{
  "num_hidden_layers": 11,
  "hidden_size": 256,
  "num_attention_heads": 2,
  "num_key_value_heads": 2,
  "head_dim": 64,
  "intermediate_size": 1024,
  "vocab_size": 16384,
  "hidden_act": "gelu",
  "norm": "rmsnorm",
  "norm_place": "pre",
  "norm_eps": 1e-06,
  "positions": "rope",
  "rope_theta": 10000.0,
  "rope_fraction": 0.25,
  "qk_norm": false,
  "attn_scale": 0.125,
  "bias": "all",
  "tie_word_embeddings": false,
  "parallel_block": true,
  "extras": ["capped logits"],
  "init": "normal",
  "init_std_qkv": 0.0195,
  "init_std_o": 0.0,
  "init_std_up": 0.0195,
  "init_std_down": 0.0,
  "optimizer": "adamw",
  "learning_rate": 0.00176,
  "beta1": 0.9,
  "beta2": 0.99,
  "weight_decay": 0.11,
  "lr_head": 0.00571,
  "max_grad_norm": 1.0,
  "warmup_steps": 385,
  "schedule": "wsd",
  "decay_fraction": 1.0,
  "decay_shape": "linear",
  "final_lr_fraction": 0.0,
  "batch_tokens": [32768, 65536],
  "max_seq_len": 256,
  "doc_mask": true,
  "train_tokens": 252000000,
  "max_steps": 5126,
  "dataset": "wikipedia_en"
}
MLP neurons of a small language model. Each row is named by its layer, matrix (up: input weights) and neuron, and shows model dimensions 144-239. Each number is 500 + 50 x the weight over its row's rms, rounded and kept within 0 to 999. Numbers have three digits each.
A block is one neuron, or neurons of one layer that tend to fire together. After each block is what it responds to, as a language model described it from the Wikipedia text at the highest values.

L2.up84:523439301536502518479465566494580460425399528536557550486604446495554528518528405469494432477465474580547495548534506513481472513594524443433475420520351562552529504502489483472508545484538438546469489548458491524487437442467458575545455524459543512531419497645504448438485494449544441445
L2.up94:544553496499421547505507567482486536472538509513570555436515440623517478418546439537514488497492475462487434642555520466448472587453502452496503467500404438542516517540553494481407595470471467511505539510543586546537545487472496501522467543480566475536476504553424482439633517592602474497
L2.up133:433486424427471562442421480447542491478535490521480595501442453492523581502588558524528433506551448567572525563539405528513474507427538528463435449564435456465538469466500447511453628497493467561449476547513460492534390514490529540568512497472539410582498470555461481508527660582546482428
L2.up176:498491431535424481476475600448498525381476575487508417492544469481566450557479447394377414512478511510488408503506459491505489517535473436566458471493366478499460537552566608433541487513548437520513501513484496504484523449532460504499474573423493517431505522582442477399503484485536437474
L2.up281:509507413443480484510529585543527506435530456563578533461477373498464499442536531460520451512498461481415520534534497492506461551407489547482385437498376457419507512563523510523418528471477498552529496521469489433363483490375474538627539501455513494564475469561505504432511489540618499438
L2.up337:537470445526442535423455493467520542531552548474499469500491447559575449462533427537540404444514570489539505520570507455441510494479453470490522450488379453499528486467477461414439543450509438547511510498499489509524501476474479527535483583495572523496513534578413453414602581548537432438
L2.up341:513526510596467511555500625482481462452556489642556537487470406487454548476571523509446414526453486508515447528556531525490455540442435477467464546470405507431510467452520490441430565485498519568604501488512488540483537424437484519581484557479488515567393462505467512515483560459589491424
L2.up382:487564361523478570489496526483465534483386525562456469493560541585593422468522453514566490465530486500526542527543564544425457542540472522518573496400343412494514514513479499432448573402459507557521535438580594589564493387462471517560453450533527463603539563529517534456601588520557430425
L2.up612:521521486500465514560503611487495484510479491587491516577517481448524554326440549500613462473495470580501487480608505502484464527473487486452529476491374527450552494499529479478485556439506544578587490505497495520499510454457495517575524493445479511459434563476453554523494507490618457378
L2.up677:539477387583460499475538587497557461517459620592462410466583487452576481571530456461506469474493522577497489458433443455505485553442477478478536554529426544483525583434480532416535617489539476629413548485499515519481498387449476495554532568497460575486442503558504474494478549487553482401
L2.up737:524486454467439437497462542472504496528430545531571485418560483539488440530485462496522479494506513568458528482537489434506437557470436499449525496528378498502553547524510483409459574401538584567507554517479538544453513480473504525568513595480482563493452488622473596465523573477493537442
L2.up827:541525422555454544516484566519534518470467450518553568517513472509538447472495514501514437535535504561549457559560488437434505547447520502467485448472427490521515471462507492488467537517507537522520562449554522550530543432515518511544485538440488558539446546596428501515557534618608462447
L2.up903:511466364474436520486481581505540453444565496534540571503470370551493550472543461436501453483496446491497489555553422527539481519464485469472390434521446502514491539485530525408461527453497449530461441569439440508468476542410532577620503483440551544590467469593517467418489517508591515453
L2.up940:535490423459434443496526562454516536498492580600459539508535471440482482430546494462582545464545476580471494548601511537527530430402494436480520507526439573485520590471457557373439645501514455585427466482472475502442468411444416541575505572512518527521471452548528480479467496533570554409
L2.up985:454514416485445475465478537538503483386509490628528560532461441535432526517506493449515461525509440514478511587523451529547505525404523532457480495512445490493524633547536543435518556462468465494542454530454446501402541530509511560671484511411562509554478452587549466398492488515546574506
L2.up997:531467416472487572419483483455512479400451483542517566459606374508491480514448514509507488526455573464505531518494455468472540507509505578535459470445346473578555484531517482527511569452521573580473501517508480504517612427492535548515510520474590601596498481571490477384562555542587504430
"of" in institution names

L7.up171:459492559573472556503553538487521541525492519472501464514510467548468446477499582506580558499471549466500511560528538474436513483403512567493521493413531472379498529540491544527511592438416573575519530464492481421444510535461456470507452502443637423533501478447454425474563497579456477454
L7.up283:438468495492462510471526450540470432473398617524458483521528435584411529479561581623465435526529530488406394520553440479501440555448534440586399550498462512502419511430442477494453508462420511497520491511531555585421578487483504525515511505503532473559454533494470518533508500512574520502
L7.up493:480474470551487478494557514496644451457540541561601563426539414461415461398504575542566490486501472519554490499581476519438548499508508498453501457553498489521446487375398467518419542494477577605474475538517499488482457566431556501539510554504556560582429526562478436499472485524565401445
L7.up662:422522503565438555426547553509407528455460389562573450475414465493478482562486537468540464557496472463517408513435464542420504525481551576470449498462490471546516482514495540411441510523428545579551513449562449487537502392509381410504500512494488571629506533513478513465450566428477402479
Prepositions after verb/degree phrases

L5.up25:472472477425478496548469520535515645558509491457524579497472413581463447457483458442512396535531465480540515536557467484505436537438515588526447434469478508466565593578514492489481573418474536525642480505514496528497514452471585511547396561470455486562514502589512539402579574543503486489
Institution "of" and infobox breaks

L2.up2:439565482494506479480459532594494539491435502543525473412516475533467436477473536493583412491493483523488514600494446407440474474481541505462447411524405509546505483463503453463440600474488463541480528474604505515471536463525593476542463534434557521487480607525408541508529439532541459472
L2.up31:479491494433476579529522580523538506519483437503514455508571435490483485543457543446439471485453488557488459500509496430524509508441520513472477490489473552438501583478472499460571661489440525606479574503568499521424488434515491482571524531472477515457517457519426464511450641530530531372
L2.up99:477512479440540445499506460456431496435565468465468469591584513505520490500491524590449521450569517567536385524531502569405551536461488530546484493508440515471400570417464446554535536494503526548477575417545459530539488468463543451509500445507591543492680496519485455500519524499603529472
L2.up153:510499445498451542476466500529495493433430466543521510421531410502567464412552423444523392484475537568538479497579500417445559473442563430464484529488432497560511520532478457514464516500511458587495557492521474481420478403454432442539529536518613401474501547524411420508565501549524473455
L2.up168:497509585442547470554558490548418484454415469484477424486576496479521469424586501498440418487516485517530415540510454522453516525459535478525494522467377482414466513435502464494480512556444469553470551428533543536450522476499491409514547512451488427495558577430440484553493470501583474455
L2.up199:530544493452491478515467521503487507475464510585496397475530391536609413434463576495539412533507551556604438495447415468455488445447520422519457499468473572553488607420512377502437581481549433564401490494599518581487449513522541511527504496490530500544590579583387559561550497493516502467
L2.up360:517563497539478381546532492511402529459522477512591439591551399425493487378531470468482424489497453459442438530515581510527489499499490459490468561515472555492464438491521542482498491553528499547507533546454496513476515530500506495551522551457569520439531466546485491400467532557514548495
L2.up430:418503527553545507525515438525487490496448555489554422486495422556556531555477575582541425475511491519550458575448492424449508478460510468530460502542433487489530482478550440510471493504510454537474452476564565597449554567528544464522494562417555463425509594532352509496599474499555458491
L2.up491:493502483553545587520479463514514524457504461555510514431524447550457499505513548573440414496452523467513406482533435477418556455452534510481477515391424499533433605471494437488425561516555467575493527507536462515435454482501529514557515536515605573503527511587371430493521505538559512417
L2.up531:466524470552530512498514540514504511504407511524512493460519493603434474502499554551508428505502459511445477558499452406420463570509520464488463454495379485477473508473502419446419589496464516531506539445627556505460588460509489460553547541433537472506496574561416477508572425551606419453
L2.up560:451468492552510485468491569542416486508527425496484429527534446443430594550485496623484520469560486538508448521477536489445516539461540562483425503524468457444513458458481484494526470525483588498512531480520479477477501533499511439519527504407597543521565519505403564471512524443456412500
L2.up572:501470446500469454458473477541510488494444529526510485469496474548588524412564510522579397489511522592523475524474429457523524487465534487502463498536451535540519503432493460455486567468498429631459529515560485520428458434503495522550518546494539504440517555504406486524490479507630483413
L2.up585:451522570523525483526509594552412486469505493472519453440612392466557442414475596537539451494526565539546391496469461456455535487454504487426421570486461489439482448456496448477437558531517603555483535491508566494452510531404496485554532527453577446512540583535426529500489503450496529436
L2.up595:484485489522467465511485430517376527428466492515515464470546456501525470419554474515536398475459469454480479511477500480521516536493525565435445539500459439491485429464483475526445472497503505495523590487495517533463553546524532489508468505412605522485459568496499436466503589538551420525
L2.up837:456533549444531517514549517514505504441555508542536499481569402454526460361522602515588468417511483606504391587540463488439529457458532463483445549506459543461433466426488415563450518486536542565460613480540534566426444491503551507518522544466499545538503521569507563488555481527603578501
L2.up1006:450511522480499521524581450545480470510535532530539510534541494554525516505501604547520388511526473501436459493440471461475517457365559442561493548556454535485476584415513479525489594460473494532491639392596458566433548390474493422553522562459493439463482521496418459525515533509527482470
Biographical fact slots

L7.up256:499484528523463555492510615490540532503476495533433489512511432483412504541535491497396407466489443487507420532520515545556465530461440518494475457543478505491481525506495551502501631452506531586530535560520524499540576519446515564529443556491530478484535447456577513403448577488518391397
L7.up592:541519484477458605475468537547544532525536575486447501474514384450366496469465459481436506436485558522520446520480496522583489504521378550514482465467483494429445517480437534456552566457496504634493516604568554473507501424485486590554511540513464563576507428523541481480439582439477453339
L7.up630:526483483601428479542410437452510467336512508502607480499569490484480491477473513556485534547514521477498493431610460541529533533458461546501531561515521436485487527574472552557505485509487530548549487497511446587551588447523534537560496507452450529539494511495527433455514616518509512475
L7.up645:533511485515422553485467575562511570506509556459470522446492419434373478501515507463455496394488519497524477579460499529566498509471406526482495441475498493444513536498425533444514511462462515575511569631521541533527524380514517592528472577498517545521565429481574525499434517475457431413
Upcoming non-ASCII characters

L7.up380:517623523468457540465479417467487529445444584529532527562485390472356585491518567615481388427531540465440443531445444531538545443475526518627518496385463479474461517536453429473518471580405505574502525474537392512517553490558528494558496553395548495564507558565475481472578625541452526494
L7.up528:466542479449476451449494477453336463467425521494387522522486446462496523458572536476551486427603507553446507563453461432485488413489522526628566430509449449534573603514459495576456558496452492569452544450507461532484504451500567512540527529482468476470584502594504548483538526530503510435
L7.up676:422516423509519544392480533493434448461490494510376495409488446457464500618572513529530495428536639514426462517478486453516479560502500545545542559414416452427575522447417403487550464496510465576507574557514528505494544465481506470574498527533468440509538538613526408474551511576518534453
L7.up758:494477488468390613423491546450465563423497535559398471465432509511524491525619521642476428459531521491563425500461432454511477395515513471528415502517450486454434498485518464501562477535467496517467566481552469459503492409471467506568474472480522497541465594601482467470539611596491436468
Wiki table cell separators

L7.up41:505577397529505531527546578418492450478532475570591484449498454498461510443566507523546412502444484558583464427614507517462516474500536487468468545497526531503530481496447382475475536502429478541498473532493579475545461488506490526540483452449532427468436581545471431511469477509456430424
L7.up307:587471426602406438517486463537539502546508537490483568477498491478594399505520514511624519432463467624553447544616487531495494466485444551511505488514403468537465504465446473527391562484465489586439501496446512471510467436470551576565413544490505495559501441521507467486520522485521449476
L7.up556:490447433524538515474500534527602534584395522535475511563439452595539519546491451480575400545533484503405586589468538555498451569494413543441424512486500453488583612597532489397471515484472518532487450425532501487506553490511464413535483462461458429533580472470373502526519481608434440491
L7.up793:516468470560428572479451613572504448489470480458436547467484459465487489483561531506527540422525552577538474519582444483382455418506516467505495511501541435449553563499396418461538476469455501505526503502503536417481487404462490505532498501482543475594594519635502484489492438493558507491
Partitive "of" after quantifiers

L5.up448:568540448522407534536544451484518475433443518454526554482508476555509473448523564530503380546457484557453482595496445565484522494460487506530514431538459544552532444504466444528432546471450432567498496502582470569443502477518534580532496551477528443554431564492416558499540536525552539490
Mid-word fragments, list markers

L2.up119:511479481500531596490423518501477468511462441505527515389544415518516531528555508491488432502399517541517485585606441447468533450445540477498526533461398471460457554472480441451531595465432487557427544478557419578469499392527569494550442512483549493573464502485497479485552506528567527449
L2.up207:521546465524373560489456485542457524445521539548476515499534517445471514409539387466500389472529510470554539475543563490423442530430467491487595516491423463519569576537407521463477510485505569510532567501477452555527509447498460487549397479427582502550404478533493536459577612578525461491
L2.up221:528524468547504588452465592519540487534507496481435507417550476529549590517551514624527459513493509572495360490514341471429518477458539455563480465546455573573425596482446494441536539566488427595451504563527489524449440386510446539500533502473502574473578598489462436456477522528523427459
L2.up301:416458472365542474473485483484436511510463457486467488480617515505542485471477504544551552507485523515529496563553469518442521488552468504523554555519418503448591518531470486513489620480447576589518511540542583556527459422469436430512489474519512490459660460532498552518479640482541506385
L2.up310:537465414490429479481485600514448511466469526521491484514549446464529506440482468450486497414496548623418502528587537513467540508372492525457486532596491473445489563528394556437486582517499578602460555453507465466423486459467457481555514511541542463538558487530491495445536595599508512400
L2.up334:539588488494411525408486446506498477413453513498487512414510367497477504421541448466505432510462480517499513540570459458385528516517508503469483539442405508543504441592526564474508521523528530633468563511497519592449555430531438435507463478463506521516459510518474470399587525542532469445
L2.up365:533547458553403461524456593496512512500457569503428467483466407512512509529574505524419457515513556511551450480578471502417452569501474511512554521534426419464436502481376490441459554452450554547521597493605567435480541499395462473521534526532539377534527485542459435443626662632530450446
L2.up418:463486504439481530420468496490472571429523523492512541475565520497483551535572482545467480504509499467442454601534488529495594428415514538498480413571547437511558449520405518464468601524455483545474528405479463532484542486534493498537479597440534445565549555583480460421531598532447494448
L2.up578:521662522515508466428550504473447499456529549510502394449574445454468470551579398477423484419524548577435487537509526462490508520559459505579515490546441458475547567542478556422515522546522489539518534536520435476522564518471530429501538532463489526436522559521515382438462519526485518487
L2.up645:498480430495479431457525542563473466494461501517516449486500390478532458467568491502498472402510535538467469478484494421442429507420452537474448564532411578493480577541436520493461578517543465629519533469484484476381482454405476470538497474516494458413594550535519424453495561521506549373
L2.up664:516542483434424613450467566552503530504472490488542559425561437427428563427492479463491505428494545529444501492579433467526538441496522598450533540483460374479504493567463502438408614493489581593519497597461505457516463447514479485539473482504590428509512377544461514463482527632512533421
L2.up672:486547632420499578511487589490460512438527464466569487474572502475457458429475463458467559533413514445452463501493568490437513466553427592522476505465525441437487447620488471511480566455460508512639607498507560477505533495465409484512431526421636397513485500516502486428475503524504472463
L2.up863:453523540488530551479491606516444528445495451479446507462637483429430474475543511531463562341539551535436516465603484489514550503525533604494520568418502480448463502537451495443561578546448585575546518539470461433490501433494403517524500458498538466525525415481553450430483562614546508443
L2.up869:505552394367488475450453517459465535485488466543525562463545461496453472495485439439584509478477496495417474547554492502499458439465478490461500490494407497453472509556494576426552648531483472550427496506488478513468461415431431505602519528501569593533528473552498472413468535573561551409
L2.up934:569509491442497431428538452524510453332444471500548501436589380469552465481547433506497434479529550590403524555569499426444562522551569467493498553510420511568540487534497551514467573568533490564523497518457481558412546453520468521500499498516593515458536580543494405436536575583519526450
L2.up938:512494507544522572444483511529498521506559503475440517474544471511458567504541413505546539446447528508561440534510522457412456509481509523510428441488431485442524492503486469479517613511504512581457543460530498460512461412414486457575489485491579446519510508551445431447532551508504456363
Article the in records

L7.up135:520483440426481520512425471508454502414429447460527587433553512496485527484505492442481515431455451531481419510540402522367445578558447536535499444522455491458560508560471556517425424505474498483482570500523547541444470514439483517505463492484456489537546565514448472439561594516558445493
L7.up255:485499550547471415505492545502480534457463517503538486406543495474434528481480572558524555465466468522546474535597475540431461523535435550459506463479459403417565451447433491469465517502431547505460574496505547541451457515427426543503418504504566529442568545452517479421492530515574520478
L7.up374:509532538503473478540514575466545544487483422507522480435462477589394512482548546535453520480500515540525487565517447505478390553481474489578457459525478461516484457435436485485468501449490542504478617483521581595453467507397487476488453482493500495502573589458418532482522539468494389500
L7.up729:529524421452411532469485593471448520403387508496455496520474460483491472464564402496459584477521496525494454505529447620434420553507430480476401465542434543440460495463486519488397519462501504535489575511528557526508560527474558480549410528513409537523460650493553453498563502552566439458
Token after a personal name

L2.up34:562533495547490535549508507522453476522502500573533448464537456480470377519531503496423456463467547480410390479560533479420471505497476521497576526451484408492510527576448455397478664483451540559551621393537472439519531468454494516612479534537540448563467473588452499510550536571482491417
L2.up76:474587462531494560504546496450357498426520492549416453548508507465487545472475496467431479508530480584551472509518455569489536499417532519627571406510455572526540652445510545429550506509419509547455505513526454585464474435532558461561496506506419498591486512474521509560507475461544470450
L2.up166:369534427487482491532465496433464499395460491523399556550516494488480505460488521507469508561512440466521426563478455529484543475415518471547478465462382528518455602475540530473523567542517562546511508511500464523518577396540533524550528528456498483544486496496528503553494459526583484412
L2.up184:508535411478427505491512559468382468430441451500495466602490552468464483471486542480577490506566519583484459474507492470474424624547422538529405505517405407397594615519542486487472510429442610543594569540503517496535538514480527438530513464478517480493495574591512558488541477482601436433
L2.up243:541509388563451502491502483475374483515512463514448505475563508455461515424540465429467448436517525511502435468563511544435457529451509533557559579469412425452494564501449616438520623488460550611471564501514505501586457435425473448561526430513447500540517484486514509459557590513574427378
L2.up268:459514465352528465427500546471431476445492447415424459496495504455562438516487526564491588500529567493542465551584497487400580544517490558613518539480491465497547554535507538516453615596407552612597535484584544530550544400460405461505560572527492483503543458491476476519509527528580509367
L2.up343:536501523504440443467581483501413488437519558509447406547580496423465558521425551505424534420572548522474505474485596484371538563481531569571519521477524439483485528407467572581590565566444587569493608465533433540513522464546453455557532471518462537523508458401558466545521547549503475448
L2.up463:452459416452503533403458430479502496413530528512495510552452557515474577507533450512438439567569514503578506451471496498510495503446533574580542498512500556540557451478462537534597527514497529550524509451466398543528466388514525485561459461482475487493474479469492466545498526519497411436
L2.up676:464541542512492498425496535456370487447419542506529472517534538407454466494460513509446489534591594468426402478529558471498513477443496539505531527513539442495564591546505533446512625551506575605646531484510434494561589439524464509557471595489469452512509477509510518542517483535533487433
L2.up694:435479503486500557400458553539417516494510483511583555475574482426434547469480566433429497514436516525465504516548523571475504437444552590439522508507517473575516509552430596440538562542541579605576523511456435560478528479597476577594440471461584528562449454577554483506453474496473516388
L2.up744:548516427532457462452509567497380483401532456482451488448634491486492547511514465560413535451564602464503466486566502511488499525424527589498541569445543432476597508539443507453494556538441519614492479540466431479555471447449439488564478535511493435522511453522508459485508656487489471401
L2.up754:530420448566499528426543575463543457486521517582422488539513534516501496554495383448432531512530604530507412488490496526479539458425510555526534478515445428535557456510447612503513611559392525640446528491492434499510518358468421463555514477524527515531460482415507420556461513473450437278
L2.up810:491502421545400511387448512444425593487452565588447514444507533551515444521534437447448510536487525475413500537550496564506465490469459506593500489507524455516551557602492590443445551493502555582493451518469471507494535452501440539589395547561416537572500485514569498430537515531528479384
L2.up913:488535467460475567438438519434435460470535559498528478533570481482469476482443504553443481519609524522374523494441507498481567412430533561503504564530509396507448457564531576512498506524551617575576612431497416534462627405518432477535517463529545502527450455507514481433501518528511454427
L2.up925:547541397544513528431509512467387484395507514547489519497451492525509547492557483466398435534528533446559401473494501563379540508465560517565542560526439440520435484487423492493498594584450475553535563498525433484471458430517536433516508432530552439580468496488475404507537553507531495439
L2.up975:459486528539489511502462643513413471485461518505584467466555457434433514453498570518469525465549557465459485481555569446511516456480507491438516516468548462461612498521438468449510573504524485579552524516438477527414509467535396557563512514467563460510410475546466555489470515480464508413
Table cell separators

L5.up469:495492503540434533464548477468454608498589614584418404585529509542540490524474495520451443405513480445427462458501505492505569452549491566577526471469530472488435615553423549510565601549447480556414507474558436402520454442516416443578550468480456501514534466517493512462602610568490444481
Templated text and word fragments

L5.up73:528480472574514552460499573621494522493559595508461455507522447519423523489427558603449498387523544586541496579456543542498601513402536499436430513502404480482444529429479459416520526569486593547428555530487459451482569526494513565544511503462475587568490539543485418453620492551545435468
Word-initial fragments

L2.up7:453643554468534472531499512529472526463529447378403557460476483491402554490551486517539544451492448617482512587607434509498525552470558579635469528515525511526456479518535536429540504502451539549456474505491506470566536498452570416522457483454419524531512490440531516481511462550546488488
L2.up35:550508547438392360478526531467460589465524484502519461457479433465476457436536524456446474376465523511418529584574494560515454535461480553550452513529504397426423421435501585525514516533483584579519510481487498491462540534465452477581449448501467541463470526416532424459488586592498439509
L2.up86:562512456528474503467457555516439586533497456486534491408484451570514397411491515530492442523468527476524520596538496485411556445438514515580570432488516465546490552509432522483473541474461553551464615470576531521474508444530560548619469550510493548558509508528486497450642533530463504469
L2.up123:470438484503510597525561568595494599512544450515514427449518440613537380447455543520471373488458454561472501524556416498434496536502459483516458424478471524494526496503540503489505479397462462482425527468574563492429457470447472556521439543496440539625602521454532527464602580480553478493
L2.up141:529565523537427509491440503502392572493462454484533457411525501545533475474491491506523510501486572486508493531538467425499589505450519552549500590463491432508467567529450489391434537499482556542547586444630526511479547513456458406545472550535576470483613469439443489393604566617515524472
L2.up155:591526545471527522441466522439408567484489476504514529460472471537552540435426511482566492429487495533537503535583495513448509534500517440534488519444471506518512608492466528388484462508427532545442559485543501552511504503456451439552485486516501533468467580542450509409543492496586462474
L2.up171:508513496525519555485510515577457568455528567496523521531516528502505496484454488564449529418464514528453535541451455503491543484467432524546446488486507428456450554518499504445572496454493514491469571513473424460454525506519493520522502532455619423577509487499520434402603532608536477489
L2.up358:430540571533492485476499568513391627499516426526562489464491474481486512474500601479506528485492500464461455669457445523447509482507420613493521451422541415442532424578510541490511510458484525484570496473552516543497485556517445550525371460453508504546536478452536558410577606608531476506
L2.up481:606565372512412512485449520559466522435477456497426504439444514580468455418467437454531401511482459595545554513536474440434412548458482486554496448458382548591484601486501502451521484479519518560488584444501465490441473445523515454536481477493504531549507528578517448486586540543584537504
L2.up584:496497462435439507445465500555379503394409431468463498370561489464484557488504511479547471379431581569512388543640356483492525448470543517526426537521509445474509493460459464457544521540457512555429526464436417443451487450466502436555499537501497508535593512551515478468513548484480557496
L2.up590:508535399462447538409441496476415527474449480445545489470484489543464498521540484466481403521492428504514347551530452526506426457539386501562459453526485584508497554524497511502559525468517440484459479494445511558427471428448532528538441521468508502458567524583547515423506462468578493478
L2.up862:473511493578492508551459597548415564417497466397558539503414517515527530508471524506533491470455439504515425582604433534481457547512451449602488483465566453510449449494475589410455520442437469513458450476488622463503425494400480506519430497494487387505504486406487529463554430586602468485
L2.up874:499527498586427479541491556597443519494461528484500546483524462428553586475506606586617510432414510539540569575619495484427512530424553530575499516488526494493489506467427505488547504533471536563431525471513580500466500529537513488566479453486503512578482502524534445498572531557498523506
L2.up883:526531467531412567525444542523470587491431490536491508455443471569516415408510523432438390535440413519545479495590521576422436484499453466563448451473449568465444566472428473501586524468469460540456607441567528508442440466482502515540465452506476434608467546578532509475636580617566504434
L2.up906:498471559550405568525479516455508478400522439491523582470506523502551663405524536611558462495437425554578403540533450580474543512419558478517392514496532501500480540428519466456445535499420430555428514491517520526476391500493483539546518473461526506588503473531456469480596575504566543491
L2.up959:526599441565458461536444515458465512452511534468514480465500510559495459484496487446555444493485441520483495516548420418528436519506389498532491516496464506435578536508506446430421476443431449472457549502519487508518491432435557481531417605470438424455500499506450529447570526635592442511
Compound-opening tokens

L5.up971:484465458578447509417500610479484533501499571599534527454525454446468594439579511550579470444497548553452516429621463490485510448414469543451536486454539471433544546539470530447526515470524506504534444516487460496588503423461397508526442507478553531530503416519532505432465549487474482444
Post-noun "of" plus word fragments

L5.up475:445470406514425459446493529475506459446508483539475541461576512453552617413505528625541443469474536525460526486609461490475506481353512569505493493439443515454479517499440587539537536493531514601426507553527452507444430489461517484524552509451532626528500549440537476418517550566490498453
Function words in award/competition phrases

L2.up11:459521467540516608513548495533491584492539466537489500517621530507417419446503476473406505441477521592404576556624570471470507456542375597591542423377419468486524499588473508525575487452464468505471515453547499567501540413504519506489508417441488515510474462492540505439507479540565561505
L2.up236:530469438531474567450495492486437531470537441566438486523609519477520489390498529487500470423487576548563494466612534518393549453486512507477596491447504534586574535440450534466545545466450474568472498493509471601543474420498513514553475475526463575547513529528521539507560588460543517409
L2.up246:447469446512453555410456530495510556552436428556484530437524530536607494545493447532543550494509518484552585572511483516440464463534528535469542423491472457608608500493397491453531537430379448540496523520609538550523508465536597512524436472507517570515556553536483571479609595473487463447
L2.up269:514460551429518551461518495464469555454533468561481406485620484472532439445456436535497479432450491545463586673558571489412559520522421502461512428480543504508611496496462484535524535472508456511439569427527444592557529484539523529518442490487517578557538548512515494469514601506453480461
L2.up284:539472486596424597427543421550493553526534557604452475553619469550519453423475465562429477454495483479438561456507581530475447479574454561493609493471522556566510522536415507557561515443499484532586530516539476615495564481508497502518404439461609526478497578468555492464501544504561413469
L2.up294:492518447589471549498480607514442566463561429525450486483624558533479398493541521543533442437456518516510493541608563500358473483454378502533482417335492539479533492514524445438576554452537486507465543485516469560615497469537506487509462484465487552614563557559558554487584567498523504484
L2.up295:456494468550440542413533473503450491481417516630493487566553538507522419499483410436570502453570476541588601624539546554424527500478473533476544486539517426513614512423424551485472514418479464505473509425510548531489515484475440524522382464498478548556546519497503488457593525476470430474
L2.up363:526444469495471457444516545508466555413414509562457516485486475493552504570572350482451513482498604463509616552542439469474553553588537522523510533555513402542633442527500626483544483509470470490484426578520505501565526483507536533526434436520449546511572484444524487503486578475489529506
L2.up377:530472549445469479473500563475460581495486414572446501471567503579617479443439567548592478517482494492563507500504523525406489534498446501468513487405494517447552559464443518479534514461473549509540551482551545566581484510508407497511442486439511523586556552561516527467590714446514441477
L2.up406:468478522369550556438489490489454481440499377545531527461622494544541454415448513559522472455447490466421499585528565481435513463486524466497452490490452516479579465518520371515464511423418474517530545473493398553484463447529514535508512524500491498540482519506492522472534477478507483479
L2.up637:484541478382497565463487511533519621469446515600498532496575461553524461436421455432558442538412504450533536595499464469481497507503484580468489461454485497563584521557501506465457545423457498490502497518521516539559525513528541538577402532478522539547490534525453511376578626561499428493
L2.up683:566482436525541542352501471429484504405515574564475480527518477516591495528482385494508463503497502514498452593475443489484572506550520467569473480557499513503602446519467524531543462521495453530465555433457450523475530488478534492498480554473505499597477554580543499457486554474503417503
L2.up743:544458552484528485416489529518496530492538459555493501566566483571476539464455460522502577433479484465526550566538502489425549513547475485426455442432562521482577499532381532454504512464444503507466556476557525518496505495471424471524495467513488487578505478528439482429617596494492485459
L2.up750:533489449579503445439532551522481470478551372574536561444538431450549465469530440510506429443462550590524504582619508605418567510485536479479535504498480445576501478418438543410522603554494427583431465554483507544501437519472476557538491403516553571560551539517513433453526609534466484396
L2.up902:509503398486493536512471621613512501555382462521514542453549448405515520437468455522524515474478516531545471530600473441462502496477510501442487495455380495546559514486422524435509528504455501530434514506539545477481480403539456518514562489432485531575453527539405506494509561486507443440
L2.up1008:483541515560542597504512501579474580489510515517391498485606479622572469453507422499462451526434468473562470606509435517436497509479503508543503465451512509586536524479498502461455649456428456573449524501533558490553506473497497497535455519500448508541590472462468398481520535504507536421
Linking "of" in noun phrases

L7.up268:396522525458410522513522555503470560460498497538510527536507509557470523545554547572573466483532499509479486553525497472460410467500535508540374468452562513485477578483469474502507551527523440502514490536517540476564483439495451485500501404430509518424546479565456447552523519485520488509
L7.up633:540532540502435545494429496537439618514503574487403483453506529531466494412462519472520485374472546514413464589510543457439486542505455553407475467376430408529518503549564508480505550464480478602478505537536557448519527447508380528593395561538459463579599483541403451468610491558503516361
L7.up715:413523589508475585440457502483431552509540471537441453431456469553438474450564590640620455447521584586448548512579474508532426410444415521529525516426469446493476551576548359490528597417532501562517437526517509475596562462484484490549431432462486526539581519580522580482532506521593575437
L7.up997:474601529437484559531529494468405596458601491507386501409436487541491474514490581486517468450581486463453481500593416547528442485483494494524555474411460428514504496476516420459499501449470490491489514505518542440501543517466537517532433548486525525544475466571491548429510532485565475508
Separators before stated values